MLP neurons of a small language model. Each row is named by its layer, matrix (down: output weights) and neuron, and shows model dimensions 0-127. Each number is 128 + 24 x the weight over its row's rms, rounded and kept within 0 to 255. Numbers have three digits each. A neuron's up and down rows have the sign that makes its largest values positive.
A block is one neuron, or neurons of one layer that tend to fire together. After each block is what it responds to, as a language model described it from the Wikipedia text at the highest values.

L6.down102:161123158102076145134132124124127159100127088154120162119145082106144122110130114121122140155114120137158141204162083131121128146115128141128143113114125171131134103114113120134139134117140115120162114093133159100144128091139135141135090107103143121145143098121156114133096112166173133123118148151125130127110138153161115114138093068116095112148174132097153131135128124153118096136122
L6.down147:128156160165131105125115144157097101113128136145101168162126079139165116119148143125158161089116082137124118099121144168090116119118121131138113136122185104113138195122133117150150164135181120140102162108149153118096147147088151155148119094147145132143114132130101108172101122139124138145123121078076154146086107143096134128165146138150111110123112116163164145163105137157120089142146
L6.down186:131128175172135121122146133132126103139101161102156124134163100162115125154131104144082103150129167093106139125199140148157143112102100116142141174094134127136138108128151144128145149122168108113153189181128120098109094102174096106119170138130104116108116092122192136162153133146135125182118088150145125128134160105092130108156113122122148117103134115092154127123096127142141158134173
L6.down218:110134164090078081132142159135121141114105101147125151144158159131097162106090125104122147092080135136127148134146118110144149105149092115119121096141087115130139145135125126115117123139135118170164141100122153134130122152107131110110118115120131166077121113148178167137158121125108131135124190176162120140112119151136111134105145137104092090146124132136117102098142149127106166111134
L6.down297:111131154188146113098138119157133132105113119114113137110147108162109141127113145098127132073131099112083117154118110136141132108074096105107137134147104180146095151119127088119132098110053137168151139140184137136125121098125132137161108102132117117136062136098119156129124136111080119121157135165111165119123107178135112145117146116123147152129134148176146109114112127099148113129097
L6.down333:115122139196140091089154119124011187136143100146129151124157125128185114151097092080132147136111113115114146106128110086105147114134181091118109156098150172144127158089151146175127137136135109135153088148133125063124098180153149159149106142167146122140123097136154155132108125111110116109122120129117134149134116142087137124118113137167159111110140159125134151114144119143132119170134
L6.down461:143150154131131133133111138126107145107175139139130130144116163151108098104144162135072169093176103096133151154108107105169152113121122101182110146151126135112151149143091121134120108134121107149141101101126093107139094167154103132101109091133123130129118131105092164151134155102130173104072129142138139143120154087125088149127154111168149120148142155126144152104125100119124135140139
L6.down501:127136117076111121154162162122116093140180140103146131151129149166140109116135133102146160153162113124165079106126086096086137136113121147163138132105134165156162123125187105118132117136134101128106148155144133096125091122143131057101078139176104106117144150157127103120086145148092137127101103162128104124086130118148162124098129097081130160136095102113134127111110116133108115155134
Description: List separator commas. Commas and sometimes "and" that come after a noun in the middle of a list, e.g. "hiking, hunting, swimming," or "gold, copper, spices,"; weaker on commas closing other noun phrases.

L8.down79:100152078162134096151108100115158102086134112127125078128079137136116111133117119101106144173128120114165104125134133160145130138134128149113154147159117131149093135099092135113167144119117126138141128085129105125130137110128092120211119162107104137096124085141138105117152151128147140112119138126126140094129120105147114126106145124123148112154102156142112093139140104054118119096092
L8.down192:161137117129137149141151129114142126087152119123109155113149140118117100135094144140163160144127141141133097132110142109121132120118107143115080145086152146160140117127132120115135130103188133143149092113139106171101085151150131125187132107153106125112128134149113154118128157146157134153152147087134164107165156137141135100089121102134117125127171125133120171110144073124180124098123
Description: Word-completing suffix pieces. Final pieces that complete a word split mid-stem, such as succ-ess, posit-ion, relation-s, and sometimes word-initial pieces like " in"(formation) or " as"(pects).

L7.down117:150133125183145129160175120147130116141121071151135148129168135168154108130153119131105138159154154095116112163158182150131147097143129098092140108165105122142139090108128145138108148122150122120102093117149133121121131163153146171129113103125123089159129113162122101135080119129109096097114140179094145127112111122145123131160094089158110108162117126130114156137174121091119163117115
L7.down217:128142123172111143068126125125129143122114121139128141154151155106089153116143121114167119143071153155170108063148141129117142176139129093146114152162109114075155129094178133129094124105077116162133116131147134096137112114118104133103116123140153122144113103107098140156095163136141145149135144145079167105136130118160072146144151123085174118121105119143127097158181103130120095097155
L7.down332:162136138119099111118117132103094154115122158101125142123135127143137115133132140134121118146092133097147139143150098127122085140119103111157158104174157090182115084147108116164085122146091150154140144143125131137125098079110157120122173138119135142147144101104102109137133153168147116102112167160092158121141138145110127201166130100165144139173154160150133149155123081133138087103113
L7.down436:136112108219145115081139127101108135161126115140146069171119132123137083104128091132131187119146084143147129123142145144144126128163141084105129117127167100179116122126129116155094120150123119112141083092155136161134105107119136132103113102125124110117183107128162126139137108128129129126154147118088137151144107192117119128155124112148121072159122143066148103131117124114133109186132
Description: Inclusion verb endings. Final pieces of split verbs that introduce a list or object, chiefly "includ|e/ing/ed", also "such as", "hav|e", "v|ia".

L7.down10:110153122163126135139134163120088106103161125138106118147091141133172115149163138112095129164101084131127130121099111124126109175133080110152099106087129122127159153132106144143137146126141130091136148154154108128142115092095130131159147141208089111140137103156089124163151136154105144098122088103115130131169137121140059122113097166159110087158130096101115124127138125118110089128175
L7.down40:095102105209146132100137161126113136119131119142115143114140089109167104105140113120152135181138114112084131118137117156154151157159163122112097127129147119124140099128135169087155122098135139090147140109174148113119094116124152129146127143145077154143131099083181093114099136152111126128111097074117128114145100135148162147149121143112099147115113136106113120116127139131137092147153
L7.down414:094168142178103122142142180087164132103116131135139131066140168132168147163111157146103096106127145108123095134133115125156151141099128128151110143123118141178158130149173136116134122117144110148119177184076119131143115100114128117094117104126120170103136110101132087127177089129123139113163117099128101110098173117151126126115128115116162109103144101141114164102130113130087123152143
L7.down492:128119120255130138114139147102136136154157111114154121119117122141129172178135125164117115188099102159144149161129128150166109167124151104113127130113130097143162131114134130131098141128131122108073106100146101117149111133115116134172107115113137163163149141090129115161168119153112120144133122140124132072103151090127131089124113123164102110113155147119114147115165162147141129202099
Description: Mid-word subword continuations. Inner word-piece fragments completing a split word, strongest for ord in Rec-ord-s (record labels, archives), also iv in Un-iv-ersity, ion, igh.

L8.down69:146117149124150117091113161140148095147133107162173133148118077130149160080127105137133145159151126075131143112102090131163120140100114137166126130140125110135108132102141179114129117105120177079116120150144122140098167105100147160145151118123087118115117114161086166126139161137129156108161140147136128161127137116114103117106135142115119113149157149121146132128101099163142167145120
L8.down454:095103084167128119100154148118174091109166161134138154146126113109105115079124130154130136117148129136158117153123086109135127146141163117154133121132144134151125137092130147142116135095129112088121159069144160114148174121137124155106089169157139149181133120121151121125129131096147161114121126110121096140140131095167133129126111102147146099121158169142176111146139179128093156137179
Description: Coordinators and mid-word pieces. Coordinating "and", "or" and list commas linking adjectives or nouns (deep and liquid, his or her), plus mid-word pieces like "ter" in western.

L6.down86:146123140194153104132131157102153154088114108125125123145117184131132150117134139144094208145155136145131124164160077164128130148145143074117136102179144111110151131102129148105170088144135135117122152113159141144110109145150106166140146107149131120161125112128102123175161154149162106101155157114134138108081144136106165116090088134136161132129141151127116109137121133131104165125113
L6.down115:140133107100133164146167122142133130159144111148152172122139106135127127143130120183163113106090130127151135137146128164123096098090132116092101175116181124161168146128156146135106134110140150123130109127112106140148113144125163141150107160101089106149044115163096139148157100129106111154106106159112132093130159104110102129141094120154147099122167125172055124116154130118110184146143
L6.down117:152118114141127141178176137136126188175133110130160163102135142144125120094208124151135100134124130118119132154137120150135146171137115109114146105151108114155151129109110155084103123129130169103111075122107142085129094167123101127137080138128157133129127144159156138114134098164174093125114124122116156084143147097092139151184126112125083131143171123079121126092085122147137091138132
L6.down167:082071135092107122129148144110115106138170171147139136137113147098129120149152135123138094130165139118145158121140131049143176161111130145130112115082140144126151114148123139109098115132107126117112110129104106121126128114117143085106173178136099107101111105142118101156119158134084151137129143154101146133123129166121121115168169110107100138109155103123121115126138131102140081127096
L6.down170:127136088196156095117140112116153134112160142160158151134142177078150079155098115148129137088163131116140174114113121121159122110119145160103107118119171092152115136143129100097123098091129141118084092157150135107160092144110129119115116151134105131137114115101135147077072115106161103098110133103155132106123091154140120127129124133151097135136176162145132112168144102114152108147129
L6.down263:135122095207144103088145132141129144130084135133138143135146120158120120125116099141102118181128153125107156147158111154074126131172116138169151117173134114137122141101117143110151183107130172083123085109135130112115142162160097136149144117164118127109084138152078179129106098092102126153136143161136144144125116152123125144147106168112108102126147125122091153130091137097118169101143
L6.down358:162106161081129134162125108070147144082147091171119106150118113133124143126140129129143130164127103119104131171148129140110150176132130109146167126142160113152113135135142112114166152142118122176092082120060145124140107161126119159148142185127120126097132128123124089162146150089164149129127123120136121122162123115098131133117117165140098105113152129143148105147127113155127126158141
L6.down457:073116069255131129090159122127137101135119126151132156107115158130124131142118140108107111106146120137087136103120125159130131144121117120136146166142129128127140147111105130120142123114137123130121120128183103071130099108138162073142187117094127119125127126136090124148111120108138112132177121111120110139117157147140115086133133132162088146146144109119122143099071129084129113156124
Description: Word-final suffix completion. Final subword pieces that complete a common noun split into fragments, e.g. artiller-y, radi-o, televis-ion, ser-ies, famil-y, across varied text.

L7.down60:167096084172162141160103142120132141133136082106115098135108220140126107106093075129133146100162126079130123127120121108085152134094147111107097088118161120111152147110094117135123156085144125103111137140139131115099139188099126133127119145116116150162159105149138111139126142154128104184208094133097130090139107139116167118115125112149120124158118126111117137114165133127137158123101
L7.down221:152159153110142101125106159121119152111176085161137121120105159149148127171128132136118138175132101132121124116120129140146125153137150153121087130121139143128122132072123100128131157072087189094142132120112092160163130111144125118097124162131133126161167084116144097101146165146154144101102092156146171118122151167149138114095130116113099098170117119061115105112149143116116119173096
L7.down341:132111184112162107141168124141104094168150144100120143079134084123133155132096154118118149165132152135118145163136156137123111085100140125100104148134157151157102130121140166174130140133116139137104121121165113104119096130098146153141111111124133081134160148139100106158114123074120123088142126117167134090097119141127128138118123148121080123098151107130085104188157111158131181090090
L7.down395:128097147175068124120136154141143130163126149142161126106111124098108159131117128156169114141118143150146108094093088123082162127151169146115138126123133127130094129103083146127119145140097121096121122142148138126190108124132140114129157175109098162182082186101115118131150126099159117147118125161094106113126196111155141138159095144145147111147093164145121163131127148092150115085139
Description: Preposition "of" after nouns. Fires mostly on "of" after a noun or verb, as in area of, Minister of, spoke of, including "of" inside words like officers, often.

L8.down307:108168149170144086092133135109086089134092097103141150161132102156085129151151128155141108128153162110123176128170121152116128080107129125131127103149122118144139095156107109123105101099127084136141150156160113181093117107107161104133143154121163133142106129160160128127125145159151108131186119149154140108150138126164105147137098135111119175170106152129168106132108107193095129152123
L8.down484:138135074121151111118128110135103132122085111109106134126145124166053141143131097123124127086124150087160139153099127094074149095123092114098114144178106152122093123114126122115147105106130151139187111143198114108176122161145109104149109148139102083115131110158117165165130186149165136108103118113079128119140150135155119129154111128129148131101149120124133137143125109128127145137163
Description: Verb inflection endings. Final word-piece suffixes that complete a verb stem after its subject in biographical or descriptive prose, like obtain-ed, compris-es, receiv-ed, san-k.

L8.down49:188119121207141153134121149130167124129132148128102137099163108103134174126159121118149133090088103120161129147116138120050159129096134105101114118131146128169145140084165139119117098129132144171134114111138105138116162124146110134123128128131106182167134109165147124132103123116092139167075124120108106128139131094116117123123125120119142139100115119104169128105080167152153118148070
L8.down120:177135144171108133135167099172118145122125159113092146142100160147140127121134127137128157103100135108112112135146142158160119171159137120159125104153096137133139094115122121118091102161134128118150166142160156125132119133085073128127182111146119132151130096176174112130143128154134125117147137149145120135161132128128127158178159172133086079146115095141110090149165123192118110123131
Description: Mid-word p fragments. Middle word-piece fragments of split words, mostly a p or pp piece after a prefix, as in sup|port, a|pp|lied, ex|p|ressive; also Ear|ly, se|as|on.

L8.down21:076134127162159140079127114133085133112131150149111133129113110141131141130165135131123111135138137155151134158123149150086059120094142102142169129123135124161154127103111138056175125173156113144120097105123108123112088134119137115118157131145108144117136091143126129128130131130102100107126141089110102078100132116132143171148097128115158160139149134127143118149171109124117159176133
L8.down411:147145135151102096146135097064119114074089179118091108080114120168152120122129181088125090162133129153098125136163158129135127138126108127150123109084119136120163152083145151144163146147126133108117138154144146129128106166121131118106112101094114121169150128118116126149136124123129142148134143149129120125156109094162129105135172116151113125123104106124113137137132138141158126152123
Description: First-name ending fragments. Final word-piece of a split given name just before the surname, such as Geor|ge, Dani|el, Fernand|o, in credits and tables; weaker on other word-internal pieces.

L6.down11:135106102115118167165165144144122136053106124071127119135102144100147089109133100132124113093143148113151145117085159119077110113124112089130119150122112135140116128154131092166173119129147157130092127145134146146119156102122103115114102144117113071137089087147130099112151140089123122142165135140108123121118100091161119083138099091101129141140119147155112121147133152154100155077110
L6.down18:154110076137136137157125121133144130095111098130141117172131141136163120141126098155115137163108157165101131157118158130161143155125102117157139119138161119125110148146152136152158156153110141098053133146143141108137146110140104125120158103115117117124132090126125133142137160159129112165106139126119100128106167126145118138151123095094145105146134167136145115121151088070147106103142
L6.down152:147148159169128106128171117176112167121143154170139168154127157111130132087095184100093096140181127115118163091150114134138105126139110109130182193166082109163167107092090115139119083109147149100137114152124146097145146104128132120141106133138121122115141148117105091149153144117092124112106180137126129107187112110153111170140085155152159155103119120160114155161104120117163087137111
L6.down190:169159095141144137153103107091108137143161149076108098146133111146108168136070172130131112146137119106110056099122127137143115101112142151186086157110123130112143088151126157134147130132122125150128179123125085109135068119066146115129125097186143117152106119084129112133134144135144120111112117131106115089146142088125115114157126116118125119130094111106145117140094119145116075125156
L6.down340:145120150156109129067113180116135116182164122114146136098101109164143117157091101130131145169101148130100140148084106127099125137151143112138118159099140148140140117119121149082094136180100155141125130087089077108123120147146112141149170111150114159137100132119149099114129135125153145100134137106205105113090162147131112121142154085133150143129129135111126145140124118130150203111114
L6.down349:108129151153138144191155138102157125118097109154119139147170129101124117117130156121129111087117136128114129140071121171149131145062151085142136133094148128130124151105144113122137147150108100135132135157102083098135132137113123119157130116165120106148123072163132079155138110120122126177150116141139123150140114117158100138163122121114132174114124129112148152110130129116132129095165
L6.down455:099104140138112111174103126122134133162127137109109133165130134165081142145163134124125127131106103154112094103131161118117126142169127102108098127137123123123154138105144118152153106104147139111129152091100144158127121112104152129125103132032105187158094118158110158127131124081116140148090128143105105136134127137129137080093103095088101163117114176116144122092165136139134099120118
L6.down496:141119106137156139127144100124130113125135135105135140124089114124141112144145136152109120123132115136122092153107124161125123107131159131095139116114124105142123115143134103120108148075109140176159104147159119135126120107113160139072093099126121112113106096085168121113165156159156070143126144111104121082119114121113102109120140097121120110140131148122152090114156122135097152114159
Description: Word-final plural suffixes. Final suffix pieces completing a noun, mostly plural -s, -ers or -es on people and groups, such as fans, players, residents; sometimes -ed or other endings.

L6.down13:155086113118125168101109138106100132140130138134123078126091127152101160142135152102179114073087135133111103102113101154100156100117136153128076079121142160113172135141108151093108130158139154166101116126101152153132109092151128120111138127148150146135114152134105091162119120157144159100132149156115133103126095128132146129113121115135105153153154128113108121101128093122134139090090
L6.down181:145125153246126132083150157111096182099114071153122124119163160150128124129124149107092155129118107103148122143168151128081117108104148146134116082090179130159127180114092140136132114165122089126151096177112081138162139145160145108104112102146107142135151142082094163116142141156146114145132143104140129102147105114131138105118187133164123084157076146122117185132135125142121111132114
L6.down225:095124100078171155123162104131096146164088068129155165093128107120153156111118125140114174146149116134136102132110153164119121106124131119139136168133121172116120137140153154116135133156166155126189121091126135115161102115096084120143148127133125125137104184146089176145146132138127124098111141103103118107148084136189126162118119147090120107125147128151124128159099191145119130153106
L6.down257:135104151255130103133156117139070112148176134090130135132142099092142124141127114135123150118116108122113118137120088125082130102146083147126149140142120142117116151100112126186117139154121127139167123122147116160105091140131174139133105093102122125163099100134149122127139108082142124122128131168123141150105182098165134124175134108131123170131093126149094161157133141114148124152101
L6.down264:128135131139119104112100149146112124109157157140152120075097156121147175130122145140142170152175129087142122160125153117128131109091076138090121125067109119123155101104125091135131102110105127168129110123155162139150120129102112153146151113113132127108117149136144103089161119139092102153148127097112091136136099165117137135121131141132128089133086116126129142167135134130078111138149
L6.down271:124075115149122168133147114117045124140104146102116147141156172153100154118127113126146129110122139139138107143146126103073113171122154124115138111122090162107125113127124089104154161136102124118105145128132112146115154096143171104124150135129140093110130159161161116146125115153106121113126148142116067153047130135141190148118158137111114112113162166132121168126134119179131121152180
L6.down281:145142147166142152135134141099145129127142128142148137095124106135099107139156149142151158108123100129111140133136102166121140085117116147130124120172110137129134109101147115156144137149103089121144131133115093154162120147139113154145096174113130103079135131139116144165138172134127147120150133139119142126132127152125150115132144148115145137125155142064095102141145128149106109153116
L6.down337:172080125081115157101153118128123171139135159147110140151125104104120141112138154156181172149130163137109115110084146129138121118082122156118174166121112154089133119119148156146155117116099107123159121124135113102098130087101103127124120122162129085113136119135109161169118143164155135105141139099101119179145116097136136133172153133119137099139152104100113130088153137109097077119123
Description: Clause-introducing function words. Function words that open a following phrase: word-final pieces completing split conjunctions (whe-n, whi-le, wh-ich, I-f), plus "of" and "to" after nouns like lack, violation, response.

L6.down90:136161137065155140103131121128137144123118149153132125166129146113116130114122113119130107132115130136137122154144115124141139119130145112133112161136113111117116156143130147084119151119116139108136143110113122130088153126150108142088106174091128104162141171182026180120147116149111132110175115082116155112106124161126116111141152106143150170166110161098111104110138108102115160111132
L6.down106:155097106158144104145127117133083150160132098115135178164156155113103135174173154147141093179108119107120112145157127145194093173150111083123109145139134111142111110174083123116132124133135142147104111142107128129155183129146126117114082158132081117140126079138140068151080107123142132108145122127160106134100107134145124114150071096126115099119144107124124101123132117157105150110163
L6.down209:129155146099150168106110172134117151112099063143127132151158099122107090113138136105112106105121108114164133152153127078115091148151094126143084153083103128084160136145077158159116117111151146095110154080146150132148162123141166175128123132129143123135135113096115151152143118130123120108130097129070150136092193114126178117123144105116151118141133140115133149103124118170129151126140
L6.down290:154145149132119128135135178167117141136106095145166134088123091147120141117120110167138091116114139134142146125135097106104151120109134085176105103138131157128112171144121121123125115144092129122156135105108079137119140167163116138101184141156152101126139115169075168132137100168138143129147134038142162137146139116106100112092127114132169176157099137119124088114110130151120151133134
L6.down307:118118102206118106079104123097136143127078093140152130108107124151078136109112135110135057097138108115146105111159129103122136165129157132167127094117121113105140129153153172098122141112137102126094127151115128094155167108131152127081150108143129118134165189127123110161099149159104120110153124121075105131088126169124123123125149131119138137126080129102151118137087077153104120168115
L6.down432:089142138158175134138160096149124132165109119117161155142124109127130137119155108110107113118141164063142110156167134140139080137115149152138117133161092118108169147156103137096131160111089133136159146097125115111156096138153140100118104170120131153107097105109100183128143090085143146129119081188133101145099086181110108097110152143156116117118156155142161131122134136100107168152103
L6.down504:110152125120148133108139098154143145089135115115120160189126115089079124119101102127097115116106101144112129158121111091137167158083160145167081122099161135082099147129118157098113086104102118142112110132150171148124156113116110133104143140169150121160134089112128125139152133157150127127124142158141153111148160145131107117126177113109111130160162129136129109160141108152104121110183
L6.down508:097164108082081173101104113128122115147133111081100107136168095107143178129122117130147115154117112138150121144101133108141127150132115104087120127095146131173118168145099119154097118150135152122150147109102130120162107109145194094164122118113127122128170139121129119092157160188127117151151094174117131142136138163129136105126156110081143132111167136120119105149164130092126112143131
Description: Verb-completing word pieces. Final word piece that completes a verb split across tokens, before its object, e.g. tak-ing, provid-e, contain-s, includ-ed; also "of" after member.

L8.down290:088187138148112112144153180102137134129133140101126157135111118128154160130063128157127154164120133123160114101143100122177127176176153123117149117144165140135121128140129109138112103111110164135115129134131134137121161128099116153147154133103161182149158143138109147134118136141143156116129133096079130171104126138118154132107158125157154125078126130169144096099127170175126125130173
L8.down450:088146130154113137084146092119094140094165151120125137105080132131117133125133119157105126131136145109097150085148141113123117142156101106154162112120120120114163085183135181120155171156130119126137094188073138099136119170176140151107158185112109134107120164143141088150162094121111133116147190114127143113115132131166129153140172160162148157107122151148114107106126123159120135109163
Description: Relative clause openers. Relative pronouns and clause links after a noun, mostly which (split wh+ich), also that, who, where, and.

L6.down52:120122117189145110139103153132140097073157162117133113101088101097151136129117118176133106173123080163122110130143128107124142138142166145146109125149129136123126131093144124157083142152131147120115143182123127154126152121121104165136132114132153129174088104123168107123153100149108127167135089178125135073169122133087096151145099126112128101106143149095130141120178121084151144173133
L6.down107:081112129150089172125099107118104133107145152140147116140096136150092081121136106137102148138140124156185136117074134123141133134132115149136131136135114095141144126152137157134108124099101167119143142148122128104164144128093117094116067100102132130139126130168170107147048160119100137095129161119106118101144125134153135126095151123125120178140124124142127137082135153124144122122118
L6.down109:121097106149147094153111162063132129127115099153114131130136144115153142119140131110110146110115150065135158136132099140164153149120126158086137168123102152111181122128128116074159173138157100127109126096120114130133117054134133112143131136099129192067117103122123137127095067142139128086116105151134085102157105120109142148128143117154096127136055099128110106122106144129147134123146
L6.down233:105162138095125102090087150147120136160126124114085066135090096143160108145112100119178134110123118117085162138110070098159129169112146162149112117121137072129129137114174130128112106143153116116156119068111104101108126177141171128111142121105104138123088105067162123115137106164115120084130129125132118129123156152146147153151102140120140147139132133159150115131126115117101092128134
L6.down366:099098139185123130102100106175106073135192127159188150140098167158130157119166099127159109107099125070118146128129128102110135090136101129126138147107115164157146124114161105175127138134105120147138106183162146154108152115089137135090161131145158124092156114084120105121110138178110129132111169144147099153109124120149110139127097107117148188101106127131147169142113158132102133112120
L6.down379:127150136114192095165157139098145112163119108130146103153169075120152095123194118157123134100126131103135078137106141103112104163111084127107115177131123080128158107113120140162141139156140112159135173095164227167116136108159129136130130149128166164145154130092095101102118151145141135121068118140128194111139128156121142147142143134112104077147139116112110144188123144130102107136125
L6.down402:093116149148164143156124154129099129111140128124144104087158133119171109152145097141115119143160095197116084123126117092087076159116114090099157111151064169118124101097119080174136087117089109133173122131166100126123122145156164116104140143161130130096097113143164188112184127147123103145123110146119082140096122141149124082114108117152157120122136106140121174107098163162119136121139
L6.down416:135128141110155151108118096115140121125129119112155136110121133063129118105124163151096189104104090144120091127110122128117112085072126132140126103135127114116144074092087128102140117097128146139147104118134083124100108090119155131136114117118126131131130115153136147164126099089163139111141115121152145142181113132077092145150157121134127183134143150105136106086154118097066146126133
Description: Mid-word pieces and scorer-list punctuation. Colons and commas in football goalscorer lists (Linfield: Cooper 38', Millar), and mid-word pieces like Yug-os-lavia, Mat-he-matics, Gr-ant.

L7.down114:181089115178117098151096168126125122125105110136148131148150120145126117115161176147145130128156129102150135145128164108125143106159155089146086119137169107118098121131146106124102111123132172113138137152128098128088131170117092119157117129122109080158112124120103116175125122133146143174129136135159108134156159099167106139092120137149133127140109145135089204115144116126112116078143
L7.down210:122152129118112141159058129139147134132122163143102142108140127104151132137169138117196128106112111094192145145147125104130145151127123158111108144143129158108102183118084096151137146101128140153152111080106091137140099114118131115123133118108117125119103148159145140133149142091109133123165088142114133107159144084119121125160160170154111152122181136183127105163107112153129129130139
L7.down230:156114109137133119167142093161135150155112101198113112099096149141144115128120152094143126090124156153118149070116136119139115187137118088144123107108129138156109158129139169144134124136149119113129105124136158141143103131110085139141094084122126089157106134176155156149095118119136117116120150106129088163121127131116143154121089153138128125110125122188107100142132135129099118098158
L7.down258:155097150138145126139108107143147149109098102116159095127131103132128139121164107127169162165129113155134129111133106115082140122095086105084123141151107144161075129120157119116129150113155157147108132114141130105148122103166104148140138139108145119161107124165114097160175124131146141097138143126134154126107143124113088107161133108168162136100092124137139100107139101148166102156162
Description: Coordinate slashes, word middles. The slash between paired geographic coordinates is strongest; also mid-word pieces like individ|u|al, cas|u|alties, u|nd|er, and commas or "de" in lists and names.

L6.down1:147090153098119122157141090126131145154150119122103128146050166141141109099139145080152088117132128103090179137141109141143096105143104134132122117097134168128157085115148133138134134133155147133090122084101125131168163146097072114144135107151121103144110139126151125096126124145122102119097143139151125131091138135060110146110147163113046116143099098131101153154136133153118138118147
L6.down15:102148157171086106136136107125155145139113095120111133166136091091167112145139154100124099178157128104132146119123142118102099173148189114146140155107107147114132105143107152112147109151177110156124149145131142110154135094093113113106128153111108154116107138154143061155129110136174140156135107128137090140186083121147160114115085136065129089097132135154104152155079125110107143141136
L6.down74:128115127123138117113139107130151144139123114083104145095097130121152144080089138116079113155108123113116140153126168118141108122196127147146128098155105171119102155156139101108134169136148156105140101101127149090144145127139152116145120131138095135085149122104136159150061137144127184131127119134151142121129152156115086100114137128082071115126155086152117154083129106127117115099142
L6.down123:154119095126141113118123110122149102099117126125140112131106189142099128177132109116109117155154161103122139098130148100107152118103132091105130162081132128152150165106114104161120109100093111159073112129117109103135227114125120111135121104122108120150100146107122109163129098098134084073119130139147077150133150122111147133094119093081146148139109114102137148142134122150104142127146
L6.down237:151105115180113107094097102152118116115125145104119086143160093143116119131121146148121142113146187116144158143101130117099115150121108081108111080124108125128126077104130136147102062116174088179137100138147141159149148125119075116118134117144142113115121117138136139142100135134159158115097156129149097148114163149077153156109163118076092159125096114113142137097172096133076110113142
L6.down270:169120138153151069085111132097111129137159109115115157105136195110126118121141103151165116142149163143132107126132112149132122122091123140117160106118102096097166123116131099129116118147138148159158108156155116156114107145116104107125164096137091108164088146124123096136134102113133135092120150135109140090113148165138118151109080154169108164135145152167115117180146120119124137099147
L6.down276:090116157106115207129158125117146164133123079147131142092150094124092118135143142152140131081123180123080210156128119173127099141165101145133118138118163122122086102113134129136148093117135106124161147139121146136119139141140119126133090164093127147124155128106096166138138098125098141098162135130159105107121117151138101128145122110158111137120174137120149184113132182132153136131135
L6.down507:145106135135124136143092142100127114131135079112108095123120180120151149120132098104116103124119085129096141117120147169129183112152179127114123151078161139129129120084143153107128125097144107191159131114151115162120149111133104115137112115098101117125129123142135113103103111163108121056103114132115112157130123106138130098142189121132164117111108126109152158106073102124125116087128
Description: Mid-word completion pieces. Word-piece continuations finishing a split common word, above all "ing" in "during", also "eventually", "Today", "Battle", "early".

L7.down7:129166191084136123136090131145123149115111081106139138083106125180146138115145111130161128103070126100129132166134153162125123110142134115157149119122116102113116138101127168112136115122102120101112147112159140138108140119166163094166119123152127128111154098135138129107120146133131127135145154106098133124121139109137132102097070131141142173150147104114146140105121128116119117125137
L7.down375:138096174166149146169136196137131131127125124164118131157092149136081119121181080103091131158158165088158136133166128162160084116080109109129139109140132102099109127097112107182131155125119139174138103136083138135112121149153109145125104133112177124144144144105151134097151118154113105116120124146132108140116109098178141090122143107118170128104147144093134144106146127166122108129152
L7.down384:161129160116103083136160172135126170085117125091128136130079106141082146098145102122137147115125147147138097116109111129066133126076100161086117130151131112147127065121171130115126144121125130122118158100109157125155143102143089129149141157113113138128141119158126135069087132136179128123137143141092138110126162101151151121111116163107121106133090113151181128166117124122123124162122
L7.down480:126146073113137139114119128134128147133114090119126147115122155110129130135153102145129092116126160114129058129119104124128156146122109122112170098105151162091129154110125087127101131134105140092131119141110119161141139103153111133111131119154124133128122133162141116104111152159115101118140120137113149147075125088060151123146160109194129130139109146114123114111163152140117142162162
Description: Mid-phrase coordinating conjunctions. Mostly "and"/"or" joining two modifiers before a shared noun (North and South America, Cultural and Artistic); also word-initial fragments like or-, pl-, and number commas.

L7.down69:098125116177162136147122082160149168122144127139121156177145130156149128172149165150102149111142128124126160120143115124145153129116095133146149160191149099119126106112133113119101158113077136100121093106158107121166141131115096130092109133192100127130104127135119139106149143093115105138098078101132133104180195136121072108161120153115145159166094150103106106125100122152130080123105
L7.down220:141135142139143125100118123119147157159113140101091099137161099118097097142130156139078120156111115172127148111131096148144129159134131108152129128137130112163108118088115153089138145117159175142118123216114142128138075137107119146179106138132067117116112113164144150119134143102111133146170117125131099123171132118117142113186071110130138112115124110107130130128121112111145093133114
L7.down235:115092103137187130099174105117121174115112155131152143137116092126148120104122123122115143132130108115137123175123125154123092126114141108126123099130144149082142113127117135106117125127139165138152119130165107149086118086146099134130150159178110146133119143096104159093138118130167125133142140127203125156066141163156135168153096122071132097169111153146148117140098133161097131139115
L7.down367:130146119194163192070161102108148158119135122090117110109065129127150184176144127127107123072143143125088127140101142158123113109110160125093101100106120078129128159141137095110111123096106151163120076151148169107162109143084143143144150118152142116135111126107159121108129132146144148083105134106124146094100123145112098150128114111097123150150119142132117119125129126145131110123122
Description: Plural suffix -s. Word-final plural -s (sometimes -es or -ts) split off a noun stem, as in robot-s, town-s, track-s; also the s in Croatian hrvat-s-ka.

L8.down207:129139138146114147143116134121096139163100104124156142135151157094133154116131137151094140159110137173136113131129105084171099148165135109138141138095167148097119117130128126092103118112142102121167103124132103131154159107117108208156099132158139133107116182113125130114090151135111146154138121163161098098126139118142101112137122194142105137151115128155120113094095096186091122121129
L8.down214:111132103171088116146159152147128125172109129116124186122177070162112125143127101111125110141153127151086150151190148154170121176158146120144123157140121122120126110137116172134126100102153139129144129108154148073119120129141117143107104135110116109149138123125155130165138129102133099115153084125142137106151133095082112150149107130112154088125167106133142126120141135170111104114136
Description: Mid-word stem completion. Word pieces that finish a word's stem after it was split into short fragments, such as patr-on, rec-ord, footb-all, alb-um, usually before suffixes like -s, -ing or -age.

L7.down18:109158093121140075090118141131116124153078148127136109162095100099164142134155122065145109138155095123112147152147083142178114122134123115105149145148111158113115155108109090139139096139156142076133145078152130160139132125079079123135138122175149136149111157162109137140125112127159121113124092087152123113133165148124146111165160132163143128138145145140112139139133110131134116154121
L7.down111:130096110216133141159118136140129159153140167135124144129128112118138142059088145116134137155107109145115162117113121161129125134131128134128063141108130138132169097132142116158171132091139154120117172138150132111136126128166113157132137141104113121132185126132085117104145115128069127101160104152171123119126135145159127118115155110129106131135116116092114110136097149110133131106141
L7.down373:146148135117144141130068118128133125130127127139140109176161137109122125148093115147179162159111122161138130150112131106146110143140100106111137142144159128125162108167085100134122164144162112103116116129086165122118127131151147124137122119136118165103126168131111123136128151127133119148150122161109131126137116094183088120100094137134128123144125122098091122130132145149123148154107
L7.down489:113136114098174054099112097101123116124130150129137126123138140118112138169157082114111119168136136105155124150130138124167132147133119123117100094143149106097115078134124154148135117086119114119165100160146120143059148135123133121130153111111124122122083118122137123146097152135116150113148146084175144186088128138110084113089130125115115140127138135127163119131124122185118125131174
Description: Split prepositions and conjunctions. Final word pieces that complete a preposition or conjunction split into pieces, such as unt-il, dur-ing, af-ter, bef-ore, f-rom, often before a time phrase.